From a checkpoint of a small transformer trained on Wikipedia.
Training: a variant of Adam for these matrices, 525M tokens, 4005 steps.
MLP neurons of a small language model. Each row is named by its layer, matrix (gate and up: input weights) and neuron, and shows model dimensions 48-143. Each number is 128 + 24 x the weight over its row's rms, rounded and kept within 0 to 255. A neuron's up and down rows have the sign that makes its largest values positive.
A block is one neuron, or neurons of one layer that tend to fire together. After each block is what it responds to, as a language model described it from the Wikipedia text at the highest values.

L2.gate710 [133 108 115 139 143 120 120 132 123 125 129 154 113 113 159 109 131 106  91 133 157  86 155 119 108 133 138 105 157  81 116 102 115  94 133 105 148  79 145 125 137 107 129  87 138 112 158 157 127 168 148 126 172  72 141 114 164 139 114 135 103  56 141  95 119 131 128 126  83 119 128 161 148 135 124 100 108 151  78  69 143 146  98 114 140 124  99 147 125 112 148 129 135 166 123 126]
L2.up710 [164 165 104 118 124 138 121 143 172  90 133 176 152 109 109 107 121 130 129 141 138 122 109  98 101 117 129  89 101 121 120 106 132 108 120 125 124 121 136 159 102 130 198 117 133 146 204 137 144 135 161 118 118 104 117 129 183 143 141 122 132 134 150 122 135 163 109 127 131 122  93 109 146  95 104 162  99 116 163  98 142 120 121 166 128 121 111 164 103 125 157  98 165 162 134 115]
Responds to: Second piece after initial capital

L3.gate42 [112 152 100 125 127 105 122 141 160  81 117 142 107  89 133  85 127  67  92 175  90 114 129 103 113 105 106 101 122 143 116 132  94 142 102 130 140 137 151 118 117 138  96  73 128 120 143 144  97 161 124 121 125 107  96  56  95 125 100 127  82 118 146 110 132 119 110 131 125 127 135 113 118 100  98 135 127 132 106 143 156 142 109 135 145 115 116 150 164 127 137 154 135 109 109 136]
L3.up42 [131 134 106 170 103 143 131 138 127 126 127 128 119 149 117 101 151 153 124 104 149  94 107 146 120 108 133  96 124 135 117 168 111  85 120 124 109  96 108 154 129  98 140  92 165 189 157 111 127 116 135 157 157 139 145 136 143 137 110 111 138 146  94 126 151  92 123 144 148 102 136 168  89 134 149 109  99 115 129 141 106 143 122 145 141 137 118 106 109 123 106 124 115  95 131 104]
L3.gate63 [149 126 108 103 101 155 125 143 122 129 120 108  89 182 125 140 100 120 136 162 164 114 127  98 103 114 122 157 126 149 123 110 102 112 163 101 127 118 118 122 141 162 153 147 124 115 157 164 135 145 134 113 101 160 141 139  98 111 121 154 115 157 116 129 125 121 160 103  93 116 121 100 141 133 145 136 166 139 123 158 154 109 146 138 148 100 143 155 163 135 159 102 119 168 122 143]
L3.up63 [106  94 175 144 142 119  95 135 127 135  73 117 124  84  89 117 179 141 190 125 150 116 146 127 134 139 144 117 162 142 168 112 119  90 149 129 101 136  95 120 143 174 128 148 151 140 136 128 159  96 159 128 161 142 148 123  68  67 120 110 160 150 141 143 133 137 104 173 143 136 158 131 136 137 107 145  98 140 105 118 121 110 122 128 104 126 119 167 161 162 146 129 149 137 173 128]
L3.gate351 [159 137  98 110  85 159 122 164 140 140 162 131 139 170 139 136 149 104 108 131  76  83 141 123 154  88 101 144 112 114 154 129 140 128 145 122 141 119 113 141 108 104 126 105 147 113  86 114 110 132 125 141 123 179 145 125 158  86 130 138 112 126 124  76 118 108 123 128 131 140  96 113 135 121 175 169 119 159 186 115  84 111 135 103 164 127 123 171 162 127 111 168  80 111 187 130]
L3.up351 [147 110  94 171 161 127 111 116 120 145 131 150 136 151 124  91 141  90 106 112 123 159 118 207 165 159 133 156 132 110 136 127 136  80 149 107 163 161 131  97 127 138  99 124 117 143 146 146  92 102 149 135 137 141 126 131 159 128  89 118 118 113 123 124 128  97 151 161 121  81 150 138 140 136 101 109 149 118 135 150 110 146 159 122 117 148  95 179 143  83 129 109  95 162 145  82]
L3.gate465 [172 112 106 137 150 134 169 105 112 132  99 101 118 176  95 141 115 137 149 119 154 131 119 115 127 174 136 130 168 100 123 115 157 112 159 153 109 118 119 129 153 176 151 134 155 131 112 147 120 102 122 131 115 144 179 148 114  84 138 142 167 125 140 146 180 154 144 132 141 111 119 101 115 129 131 118  94  83 157  98 112 106 161 104  96 152 101 118 159 125 148 121 155 143 138 147]
L3.up465 [118  82 153 120 105 139 161 119 154 132 115 149 180 114  94 120 139 140 151  97 113 155  93 136 157 172 131  95  91 105 111 108 171 120 123 135 116 175 169 145 124  93 146  54 140 137 107 117 151 102 118 141 123 135 156 112  80 137 108 118 154  97  71 152 132 127 152 123 114 143 150 111 150  89 130 124 151  82  83 145 123  97 130 148 144 114  97 120 118  69 129 171 148 120 126 182]
L3.gate588 [ 98 129 125 218 123 141 126 149 136 151 127 129 151 164 131 112 127 101 120 188 142 147 117 138 114 124 120 128 138 142 130 104 104 127 152 117 131 126 142  84 105 141 104 102 143 148 156 120 130 112 158 105 160 141 152 139  54 120 100 139 137 111 117 121 137 161 108 160  76 146 140 150 119 126 135 103 154 146 111 153 131 140  83 129 140 137 118 128 137 128 171 126 157 185 159 125]
L3.up588 [114 118 106 102 121 129 120 154 125 142 111 126 171 107 118  82 136  91 163 106 148 158 141 182 120 121 163 108 142 140 149  83 105 130  98 144 114 126 126 110 129 154 123 115 124 125 135 131 163 134 159 130 123 112 133 130  94 144 118 133 137 123 165 132 119 116  97 157 134 164  93 143 124 101 158 110 104 112 130 177 141 141 124 131 104 160  70 165 162 125  96  99 122 142 114 119]
L3.gate659 [124 107  78 137 155 148 144 137 114 147 161 133 130 134 125  91 121 130 169 137 120  73 114 149 125 100 153 133 157 109  79  97 126  80 126 126 147 138 108 152 156 112 142  96 148 117 182 113 130 124 153 132 175 126 153 111 109  69 130 130 114 144 112 153 136 152 158 148 101 102 114 136  97 125 143 150 148 142 146  99 156 118 116 142 127 153 102 143 151 125 106 129 126  82 123 153]
L3.up659 [135 106 183 130 107 191 141 113 101 178 195 131 150 141  93  88 167 130 132 120 102 122 130 154 130  93 110 120 125 107  98 136 136  81 140  90 158 111  71 124 108 178 118  99 153 125 122 132 104 124 124 116 147 166 134 169 134 157 122  92 111 134  84 116 151 110 170 120 103 117 142 129 141 140 141 174 109  83 136 123 130 138 153 141 154 115  79 154 134 138 121 141 122 152 106 132]
L3.gate823 [155 153 135 143 127 120 161 125  95 117 133 137 149 109 105 100 143  87 156 159 146 107 131 145 138 128 158 115 128 136 167  69  76 145 171 129 100 126 126 128 123 124 142 168 126 144 111 113 160 161 145 113 145 118 121 129  85  67 153 146 142 118 130 118 129 165 103 165 143  94 118  91 154 150 133 119 130 108 118 120 113 138 117 135 135 112  81  86 134 132 120  68 167 165 148 153]
L3.up823 [137 107 130 122  87 135 142 181 129 124  57 150 130 142 136 135 120 104 107 125 152  93 134 151 110 146 110 136 100 171 135 133 146  66  89 163 124 143  44 105 133 158 147 121 110 104 149 169 105  91 174 121 116 142  98 106 112 135 179 111 139 119 146 151 107 121 152 125 137 136 103 167 104  99 175 151 112 121 127 147 137 137 144 123 110 122 111 135 101 142 110 137 146 107 131 114]
L3.gate1008 [131 108 112  98 112 119 130 126 129 151 156 141 129 182 146 122 116 109  92 142 153 110 133 118 111  98 129  99 152 111 116 130 100 112 165 126 169 158 103 124 113 150 120 122 116 138 126 148 143 136 174 125 123 140 150 110 157 140 105 130 116 164  95 106 129 103 160 164 109 136  88 142 125 107 131 139 126 135  69 148 145 140 115 115 150 112 108 153 169 143 142 135 138 131 151 112]
L3.up1008 [117 148 170 150  70 128 140 134 122 132 146 159 156 124 107 120 112 127 154 148 124 121 124 175  70 132 179  82 127 162  97 124 129  93 123 137 104 106 163 135 148 133 160 149 123 146 166 140 107 101 134 134 165 130 153  54 133  92 127  99 155 142  81 120 141 146 113 168 147 131 143 120 147 155 145  96 171  84 101 117 147 151 101 105 137 182 145 126 133 116 126 143 129 171 132 134]
Responds to: Mid-word apostrophes and separators

L2.gate39 [114 114 107 106  79 141  98 123 113  97 128 140 115 102 137 149 103  92 115 161 121 166 139 116  94 145 139 130 130 144 111 169 101 116 165 138 145 109  91 143 212 149 118 159 135 119 148 155 127 126 157 146 159 156 139 159 114 105 128  91 162 112 122 124  58 131 150 148 135 118 124  70 154 120 146 162 137 119  87  98 148 131 119 139 164 132 129 137 101  87 127 119 104 120 143 192]
L2.up39 [154 139 116 181 103 178 162 112 133 133 132 119 169 128 111 133 152 137 150 153 117 122 127 140 117  98 136  88 101 166  87 150 132  78 170 118 164 139 136 115 164 124 149  93 149 120 124 133 137 126 125 100 151 147  92 169  90 130 150 155 131 141 126 133 128 178 153 134 139 152 149 168 141 145 125 144 151  97 117 107 134 132 119 177 148 104 108 131 151 144 115 108 103 128 128 149]
Responds to: Mid-word continuation pieces

L3.gate236 [150 104 137 156 120 135 122 132 151 134  95 158 132 128 142 139 117 106 108 187 136 145 109 172 141 137 102 121 109 139 107 144 110 136 164 117 142 100 155  85 146 128 162  97 119 131 130 144 116 161 137  93 145 127 113 111 100 163 126 132 184 141  66 152 142 140 130  95 112 151  91 128 119 149 154 103 135 118 144 126 122 148 128 130 137 130 112 100 107 114 126 119 130 131 170 143]
L3.up236 [130 125 111 151 137 124 107 163 141 129 123 124 139  81 122 151 112 153 140 138 157 169 146 136  94 120 159 166 128 129 164 138 160 129 190 124 145 145  99  93 127 145 187 128 184 118 146 141 164 117 139 145 139 123  89 103 130 131 150 117 154  95 125 146 131 164  93 146 101 174  82 103 148 135 140 122 120 117 176 106 147 152 130 113  73 115  80  91 154 131  97 130 102 146 140 137]
L3.gate501 [121 121 114 143 124 141 120 113 130 162 105 148 117 109 119 131 133 115 136 169 120 131 122 135 130 116 174 129 148 112  87 158 123  91 128 138 127 127 108 164 171 135 116 124 136 140 175 127 105 128 145 152 114 134 127 113 145 135 117 117 157 124 125 133  83 146 130 186 140 113 162  56 155 120  73 128 119 118 109 117 190 156 111 127 135  94 113 133 145 154 147 178 108 123 174 111]
L3.up501 [155 169 124 127 120 109 137 108 119 125 122  91 117 115 110 119 108 174 137 137 115 101 113 172 155 121 147 133 151  62 123 131 125 116 116 175 153 166  87 117 128 154 155 119 133 113 131 107 134  93 161 147 118  95 108 172 133 133 116 138 158  97 144 108 128 141 153 163 155 121  93 114 136  84 122 130 107  97 150 137 129 180  82 115 149 129  98 155 106 148 126 123 152 164 152 123]
L3.gate620 [118 132 107 130 120 136 161 123 125 167 103 140 123 199 153 110 153 119  98 135 152 115 139 184 124 111 162 102 122 152 113 152 135 114 121 121 108 138 132 151  99 146 132  98 120 108 115 134  98 107 119 144 141  55 133 149 111 136 106 160 116 104  74 116 140  96 137 141 100 146  90 138 163 110 158  85  99 121 102 123 118 120 179 114 136 121 119 124 182 135 143 124 147 182 131 121]
L3.up620 [142 131 169 126 108 155 146 125 125 147 121 171 137 122 122 138 127 134 103 159 128 142 149 153 151 125 113 151 140 114 116 121 104 101 153 111 163  95 114 177 124 109 134  59 139 125 101  99 118 117 147 110 167 114 124 159 137 119 110 139  97 154 113  92 122 102 153 154 137 135 121 112 134 132 161 129 127 193 111 136 108 115 123 159 140 132 164  95 124 126 165 184 127 164  94  96]
L3.gate715 [136 141 124 141 192 143 149  94 161 132 136  94 120 158 143  94 131 110 128 163 112 137 153 144 155 116 115 176 105 114  99 118 150  81 153 114 102 141  94 120 132 150 137  93 110 115 137 120 151 122 150 111  98  97 156 132 116 112 167  86 126  92 142 129 133 120 157 115 132  99 119 140 104 168 172 103 119  73 170 149 125 142 132 103 120 133 148 144 137 134 173 107 155 152 133 111]
L3.up715 [137 139 112 131 155 126 127  84 136 110 101 120 201 151 130 132 135 107 122 126 157 172  83 153 134 159 144 120 116 159 107  95 127 116 144 130 162 126 124 161 155 116 111 181 160 179  69 108 111 147 148 163 172 117 139 156 104 138 119 139 115 123 113 119 124 166 122  81 117 116  87 105 146 152 146 151 144  78  93 145 125 112 141 133 160 163 112 109 110 115 143  77 121 130 109 143]
L3.gate825 [130 145 103 159  94 168 157 140 163  94 122 125 122 153 124 184 130 106 106 157 147 140 164 165 147 152 123  86 146  70 129 100 135 112 155 140 116 104 123 102 151 122 123 109 123 140 115 129 150 167 194 129 121 113 105 116 151  84 117 104 137 134 101 123 154  93 143 162 123 126 107 117 135 152 159 108 127 126 117 174 146 141 165 154 138 166  84 134 120 104 106 150 163 153 117 142]
L3.up825 [143 126  80 165 152 120 146 119 153 145 105  81 116 150 147 159 132 104 116 103 153 170 132 137 164 175 103 122 141 119 142  96 143 139 126 142 154 102 139 114 137 106 121 118 122 122 102 110 114 167 129 136 117 151 130 194 136  95 132 128 175 130  66 130 146 147 119 103 141 121  80 154 164  65 110  99 149  77 129 142 125 135 147 183 159 141 132 124 122  84  79 121 139 105 165 145]
L3.gate865 [130 162  43 146 133 114  98 116 119 149 130 143 128 127 113 125 128 142 132 146 153 118 135 152 153 117 176 169 108 119 116 141 117 131 126 137  93 167 155 151 142 114 104 123 170 131 148 113 102 132 133 124 160 107 122 158 130 125 128 123 107 120 106 127  83 144 119 162 125 127 115 112  91 107 106 128 111 119 113 135 115 177 140 133 158 120 149 110 137 114 157 147 135 143 148 141]
L3.up865 [159 111 197 115 123 158 132 170 143  79 122 107 140 165 158 130 171 151 150 142 110 109 106 106 136 163 135 139 151 141 169 135 134 103 140 203 122 132 131 153 133 119 122 141 143 113 138 149 100  68 158 133 153 108 120 141 138  91 145 115 185 133 115 133  96 144 129 136 135  76 128 166 128 112 105  64 140 127 119 104 153 145 149 120 151 195 134 149 160 111  95 149 104 142 162 128]
L3.gate935 [ 98 121 150 173 106 117 167 132 166 146 121 125 116 163 153 143 183  85 119 151 163  99 136 174 152 122 113 139 108 135  85 183 105 121 106 126  88 184 146 112 127 137 100 119 105 118 130 114 139 172 130 147 142 158 188 130 142  88 106 114 173 111 117 102  90 135 133 131 105  90 184 126 126 136 102 112  90 143 135 109 124 154 149 118 131 157 120 154 169 135 164 158 162 136 118 116]
L3.up935 [123 101  84 172  91 108 126 108 140  92 154 147 120 152 177 121  97 125 116 102 123 109 166 146 143 150 148 127 131 121  95 182 160 123 159 157 126 137 125 137 124  86  72 102 130 129 153 141 148 149 144 158 150 128 149 129 145 123 108 128 144 124 123  88 107 135 118 136 125  97 165 154 126 104 121 105 110 130 133 121 104 142 128 108 123 132 141 104 162 137 155 140 155 104 116  93]
L3.gate1011 [ 98 109  90 175  81 108 125 143  94 109 110 118 127 128 127  99 128 174  86  94 106 129  93 179  97 117 102 143 149 134 130 107 150 132 134 123 174 121 146 153 139  87 142 135 113 100 125 132 120 157 141 149 175 132 106 120 117 137 131 172 142 155  99 115 141 129 150 148 105  86 121 122 153 116 153 131 102 144  77 131  77 101 103 121 166  95 135 125 123  92  89 115 152 136 112  90]
L3.up1011 [142 150 118 128 147 128 102 117 111  94 152 115 149 141  90 109 167 132 128 123 130 104 165 101 112 106 178 101 135 113 122 144 102 146  89  95 143  99 137 143 115 125 101 115 130 118 159 143  99 164 122 126 105 147 109 152 103 148 148 136 169 143 152 138 127 120 157 138 155  90 165 166 118 130 137 105  97 116 113 151 155 122 101 125 118 117 130 123 133 102 116  89  98 111 100  97]
Responds to: Mid-number digit chunks

L5.gate0 [138 108 102 131  79  98 121 121 118 108 120 150 105 164 106 135 167 130 158 134  77 143  99 111 123 126 117 102 100 139 204  87 134 187 127 128 157 168 133 145 118  96 113  88 137 137 163 130 125 131 192 134 131 114 123 136 108 168  92  98 134 133  91  64 160 147 150 162  87 185 102 133 121 109 120 128 101  86 106  85 134 155 130 117 164 147 148 123 155 155 110 103 156 139 166  97]
L5.up0 [141 129 152 150 100 182  96 172 156 128 111 107 134 111  87 125 125 133 108 121 123 130 161 140 131 115 131 110 139  90 126 103 118  91 198 102 135 137 116 155 114 133 143 108 136 138 105 126 123 106  93 119 166 134 117 116 114 151 183 149 157  85  90 146 104 153 120  99 129 145 110 115 133 121 115 138  83 138 149 158 134 126 117 158 134 107 109 164 130 135 138 103  96 102 113 119]
L5.gate140 [ 95 134 148 142 130 136 139 114 135 116 125  86 120 132 108 100 131 114 150 138 111 123 118 126 127 131 124 159 128 126 109 103 133 112 143 110 157 114  97 148  83 134 118 106 124 106 138 141 150 127 149 117 114 117 139 140 130 143 152 170 113 140 130 149 100 104 127 121 148 137 138 127 141 189 169 114 129 133 139 108 105 164 113 140 137 137 109 155 145 144 126 117 153 170 127 184]
L5.up140 [130 127 135 102  95 147 125 129 140 185 132 135 118 120  92 130 116 139 137 148 110 156 176  80  97 128 136 104 122 112 137  70  96 136 142 165 124 154  78 143 107  90 127  96 140 143 158 148 148 135 138 127 123 135 122 168 144 148 109 175 104 112 120 129 131 144 117  87 129 113 134 126 126 122  95 154 105 134 109 102 114 138  95 164 155 108 127 134 123  90 156 155 132 126 118 112]
L5.gate296 [123  92 122 118 146  93 197 127 111 106 124 132 137 142 160 119 149 146  67 124 134  88 119  99 120  81 109 106 137 151 167 100 152 106 142 122 122 161 156 152 108 134 131 109 138 118 194 117 127 122 116 120 148 165 128 159 168 161  53 130 151 126 121 114 133 147 106 163  67 135 154 147 141 118 172 164 143 153 124  95 148 105  92 165 152 116 141  88 140  92  81 108 185 121 119 124]
L5.up296 [134 105 108 127 152 148 123 146 186 107 131 116 122 202  70  89 145 180 101 183 125 118 146 161 121  93 115 108 128 113 123  99 156 118 122 108 177 161 122  93 108 117 168 121 180 124 128 153 146 119 121 146 150 130 107 117 165 155 122 110 123 119 121 131 137 142 116  71 164 199 126 117 123 150 147 157 114 118 134 128 181 115 107 114 111 122 121 131  97 136  92 155 147 104 132 154]
L5.gate416 [ 94 142 116 123 180 136 141  97  83  81 127 138 116 140 135 170 132 139 161 149 159 155 114  99 173 121  94  96 131 126  97 126 131 124 140 157 139 124 122 119 124 114 157 114 197 137 156 143 148 102 157  98 131 136 114 147 107 108  88 105 141 139 179 173 130 175 125 155 106 141 133  84 109 156 137 149 161 122 130 126 124 138 156 165 127 151 115 101 110 132 126 127 162 158 144 161]
L5.up416 [123 132 112 136 142 122 155 110 122 148  61 131 113 130 101 130 155 125 126 139 159 112 120 106 136 139 127 131 125 120 103 104 138 123 125  93  88 178 124 142 140  95 166 164 120 150 128 130 126 117 135 124  76 150 116  94 126  81 116 170 100 133 120  67 200 120 155 102 141 175 124 133 101  87 132 149 132 144 109 104 148 153 147 128  98 117 118 164 133 105 128 101 160 141 138 119]
L5.gate603 [141  78 136 160 116 170 123 121 145 168 110 149 140 144 104 116 128 202 173 156 135 155 143 138 143 122 115 137 125  86 136 129 126 127 170 128 144  94 119 165 112 125 166 112 193 104 144 142 117 121 107 126 189 144 132 137 128 125 105  82 105  89  85 177 113 189 125 136  98 133 110 143 133 133 146 113 140 111 122  93 128 112 101 126 165 148 146 179 153 122 102 132 130 163 148 138]
L5.up603 [131  98 115 163 137 135 183 149 142 152 109 146 170 200  91 117 159 102 100 119 122 117 148 175 114 146 139 140 117 147 106  70 153 142 127 122 109 123 134 109  86 126 116  96 146 102  91 167 138 146 135 141 130 139 126 153 140  98 165 151 148 101 107 123 119 126 125 112  96 114 132 135 123 165 116 120  98  76 118 124 111 153 104 135 130 134  77 125 100 154  94 110 120 139  81 152]
L5.gate713 [144 122 125 189 145 114 117 112 170  93 127  87  90 144 148 109  67 139 144 173 139 156 135 140 147 151 161 104 167 100 135 123 117 104 173 136 169 131  85 148 160 141 128 130 126 112 122 144 160  92 153 134 141  70 109 144 106 146 140  99 165 137 136 139  97 138 170  97 115 127 100 140 135  99 111 158 104 118 120  72 195 117 112 152 115 145  74 138 161 110  69 129 199 161 116 115]
L5.up713 [124 170 150 121  79 117 104 145 129 158 137 109 107 175 154 139 130  85 159 142 150  97  84 121  89 115 144 116 123 141 116 134 100  80 155 150 111 142 110 131 100 172 159 100 115 128 161 143 156 117 122 123 132 116  81 112 113 149  94 152  78 126 132 163 120 134 213  90 164 155 139  91 136 108  83 128 126 145  98 131  89 122 117 189 134 150 126 127 110 122 122 133 119 104 143 105]
L5.gate948 [131 151 131 154 113 114  97 131 147 132 126 107 121 120  78 117 137 139 110 118 128 162  96 138 144 134  99 155 110 113 178 122 128 113 132 139 170 117 130 118 136  93  86 120 138 112 134 134 130 108 131 104 120 108 116 183 162 160 114 131 120 170 140  98 148 137 141 141 125 144 151  76 101 136 152 130 100  77 130 120 135 137 121 107 174 136 142 125 135 143 145 157 126 122 122 129]
L5.up948 [145 167 182  75 108 135  69 120 113 113  92 126 174 129 127 137 107 144 140 145  97 111 150 126 128 124 127 137 124 127 138  93 122 146 118 164 134 141 104 141  97  98 116 125  98 147 130 143 119 121 157 167  99 123 138 128 148 134 160 125  95 121 104 170 135 107 120 142 133 164 138 124 155 106 177 124 131 156 105 110  85 109 121 100 133 144 173 123 144 140 117 124 155 105 169 128]
L5.gate977 [123 126 165 147 110 129 131 123 155 115 141  82 116 103 100  94 128 128 115 142  88 111  85 129 121 154 149 145 129 170 136 130  88 136 103 126 121 104  82 158 127 150 111 105 116 161 100 138 153 162 144 137 165  94 129  96 142 151 147 135 122 113  92  92 112 104  56 113 122 148 107 120 135 180 197 108 118 104 111 100 151 133  96 156 117 141 109 116  98 118 109 125 142 161 138 143]
L5.up977 [146 140 130 149 129 140  96 132  94 116 145  75 133 161  97 138 128 146 115  87 144 101 142 143 125 111 177  93 162  94 121 119 125 102 108 118 140  55  91 154 129 143 146 134 143 144 136  98 169 146 120 136  67 137 143 131 114 130 176 149 114 128 110 130 128 153 144 104 124 137 116 146 125 146 121  96  66 158 131 127 122 166 136 118  81 110 164 157 118 150 133 127  92 121 129 140]
Responds to: Mid-name tokens before names

L5.gate24 [137  68 116 121 117 148 127  91 100 134 150 126 108 174 128  70 134 136 110 171 129 156 126 142 168 111 107 137 115  92 131  95 128 127 117 131  82 173 146 130 148 109 113 117 123 123 126 126 142 146 171 108 138 164 117 123 106 144 112 124 134 142  90 144  80 131 110 143 100 103 103 142 156 114 182 146 174 144 129 131 156 140 134 190 150 135 112 119  89 100 104 132  97 118 141 140]
L5.up24 [143  70 157 137 154 138 112 145 180 176 130 148 106 131  73 102 116 175 128 107 105  99 100 136 140 113 104 123 169 116 111 116 133 115 144 139 101 138 157 141 137 121 140  86 163 140 139 114 113 123 155 123 125 113 125 134 110 148 146 134 134 142  73 101 126 136 167 176 131 130 133 144 128 139 145 113 111 117 124 130 163 114 144 149 140 116 116 187 114 127 163  92 130 109 156 148]
L5.gate135 [129 134 111 115 128  82 116 172 139 168 142 118 148 106 131 103 125  92 129 122 159 141 150 142 163 142 189 111 107 131 122 144 123 143 139 110 103 135 151 114 164 146  99  87 154  89 155 125 143 155 105 146 109 110 147 124 136 118 130 116 112 120  93 139  82 130  88 124 104 174  92 138 114 100 168 109 113  57 105 148 152 153 148 125 127 106  84  98 121 117 172 116 149  75 111 127]
L5.up135 [ 83  77 140  92 118 145 128 118 139 159  82 119 119  97 104 135 127  82 125 133 149 157 173 128  90 127 104 122 157 122 100 117  98 131 134  72 133 154 135 129 126 119  99 136 151 147 123 119 124 144 123  87 145 159  91  96  95 111 111  81 146 159 105 119 134 132 167 135 157 103 152 118  93 123 159 130 159 127 103 150 129 156 124 124 200 127 127 162 110 140 101 149 110 158 115 150]
L5.gate317 [ 91 122 130 114 152 185 128 118 102 141 127 127 144 172  95 127 146 105 150 100 144 120 147 108 151  81 100 127 187 160 111 131 116 106 114 121 118 112  87 100 144 137 115  81 112 131 109 120 121 172 151  90 139 111 145 169 116 144 118 138 148 132 163 155  98  90 129 174  90 106 124 131 122 162 159 133 142 130 124 121 129 123 105 115 119 126 154 122 134 148 132 136 147 162 149 110]
L5.up317 [112 113 111 117 128 108 105 181 130 166 139 138 119 177 114 135 106 126 131 103 142 142 126 127 110 126 105 111 160 134 121 109  90  89 144 123 103 175 131 136 133 133 118 132 136 130 153  99 130 167 151 136 136 160 171 153 151 151 146 166  92 161  98 144 127 121 138 129 102 164 124 125 120 150 143 123 145 126 110 130 124 106 124 164 113 103 141 132 160 126 120 107 134 139 108  93]
L5.gate335 [128 115 140 128 116 152 187  95 160 146 139 115 169 147 139 136  90  94  62 186 113 114 119 161 132  92 150 149 127 113 100 133 113  86 152 130 129 161 118 131 131 152 149 125 174 116 100 120  88 110 143 126 130 130 151  79 144 157  98 156 152 113 114 173 119 143 162 102 115 126 130 150  56 111 102 133 109  88 135 163 114 114 142 157 152 135 119 133 119 147 142 169 138 127 133 150]
L5.up335 [169  76  96 131 127 123 123 165 191 166 110 121 141 112 158 123 126 113 164 148 152 160 113 129 138 112 102 103  90 146 119 159 124 157  73 140 125 147  86 124 104 147 133 132 121 127 162 177  86  99 144 104 125 126 139 111 120  90 105 152 101  93 108 153 142 117 134  94 158 118 152 129 143  81 129 110 101 134 121 159 162 154 163 129 108 115 102 170 148 148 151 106  93 137 159 113]
L5.gate454 [138 142 104 128 178 114 148 119  90 101 135 110 102 102 139 177 120 151 131 156 150 121 163 173 102 167 151 186 174 108 144 156 139 110 149 136 141 126 118 180 132 143  71 147 124 128 119  93 106 153 146 118 135  84 135 115 105 117 116 108 173 145 107  89  75 133 131 140 114 122  95 116 155 153 164  94 137 116  96 149 110 131 127 131 142 166 110  98 143 154 121 105 165 109 103 147]
L5.up454 [126 149 115 164 121 125 145 112 134 114 123 123 134 144  88 125 135 141 111 148 114 149 137 174 136 124 174 126 153 113 128 151 141 108 107 132 140 139 101 128 141 126 132 150  94 139 107 139 138  97 115 125 189 122 121 130 132 134 157 119 189 137 113  97 113 160 128 162 100 123 111 142 123 155 138 148  73  85  87 148 168 198 141 134 106 131 128 113 131 141 125 116 114 126 169 145]
L5.gate464 [142 122  77 160 129 124 157 120 108 122 116 131 149 160 120 107 129 130 115 177  71 152  95 117 158 124 111  85 116 136 166 132 125 140  73 108 162 132 100 141 103 120 137 119 113 123 122 146 111 145 113  95 107 147 142 183 109 132 137  92 108 113 147 128 158 106  99 167 124 121  97 102 150  85 159 132 140 141 105 127 113 170 130 139 174 130  95 139 143 171 103  95 151 135  93 126]
L5.up464 [127 112 127 129 115 117 122 107 140 107 107 120 122 123 148 171 114 157 175 134 136 127 154 154 166 115 142  96 115 128 211 117 157 166 120 102  94 142  74 168 122 110 152 167  96 106  91 141 132 117 130 153 166 160 117 165 119 118 128 110 124 129  98 179 151 128 119 136 139  78 177 142 145 134 129  91 131 146  78 124 148 129 140 135 111 130 124 115 104 148 138  70  83 212 112 136]
L5.gate556 [ 85 114 118 140 174 157 113 127 129 147 143 174 174 115 152 126 144 117 101 123 129 113 166 143 125  51 144 138 121 137 115 136 140 126 138 128 121  99 118 129 118 122 109 115 162 127 127 139  87 165 156  83  89 106 138 166 151 158 129 114 148 138 124 121 127 121 159 141 120 118 100  98 107 144 114 122 137 126 104 130 139 161 154 124 153 128  82 153 124 132 142 153 125  94 131  98]
L5.up556 [127 130 169 147 141 139 136 129 130 132 117 117 148 153  97 121 165 103 116 144 176 131  89 137 143  89 103 133 132 122 106 121 162  47 139 133 120  98 135 109 106 169 159 153  91 132 112 140 126 106 170 110 116 121  87 126 152 126 127 116 133  99 145  99 172 117 141 114 155 109 122 127 110 118 133 109 107 118  95 158 143  89 110 122 152 115 111 159 126 118 117 155 145 148 113  93]
L5.gate754 [145  94 148 151 142 163 124  84  92  94 118 152 119 108 127 170 105 100  96 160 149 117 160 152 159 137 145 103 123  83 133 110 113 139 121 160  93 144  88  92  93 116 103 159 135 118 154 114 122 143 151 196 131 152 123 103 147 120 149 105 162 135 143  78 117 122 144 131 156 118  97 138 112 116 133 114 121 157 146 206 168 150 128 129 144 112 153 137 111 126 119 129 115 130  93 101]
L5.up754 [149  98 139 138 117 141 169 128 149 132 103 111 139 114 106 109 133 163  86  86 121 124 145 168 180 136 108 107 106 129 122  94 127 163 124 104 138 182 147  71 104 133 118 112  87 119 107 109 142 136 118 117 141 112  87  87 164 174 140 165 102 133 153 149 128 136 168 145 132 138 141 122 125 103 123 139 159  95 119 140 100 166 169 139 145  86 112 136 138 148 133 104 135 130 140 107]
Responds to: Number-joining dashes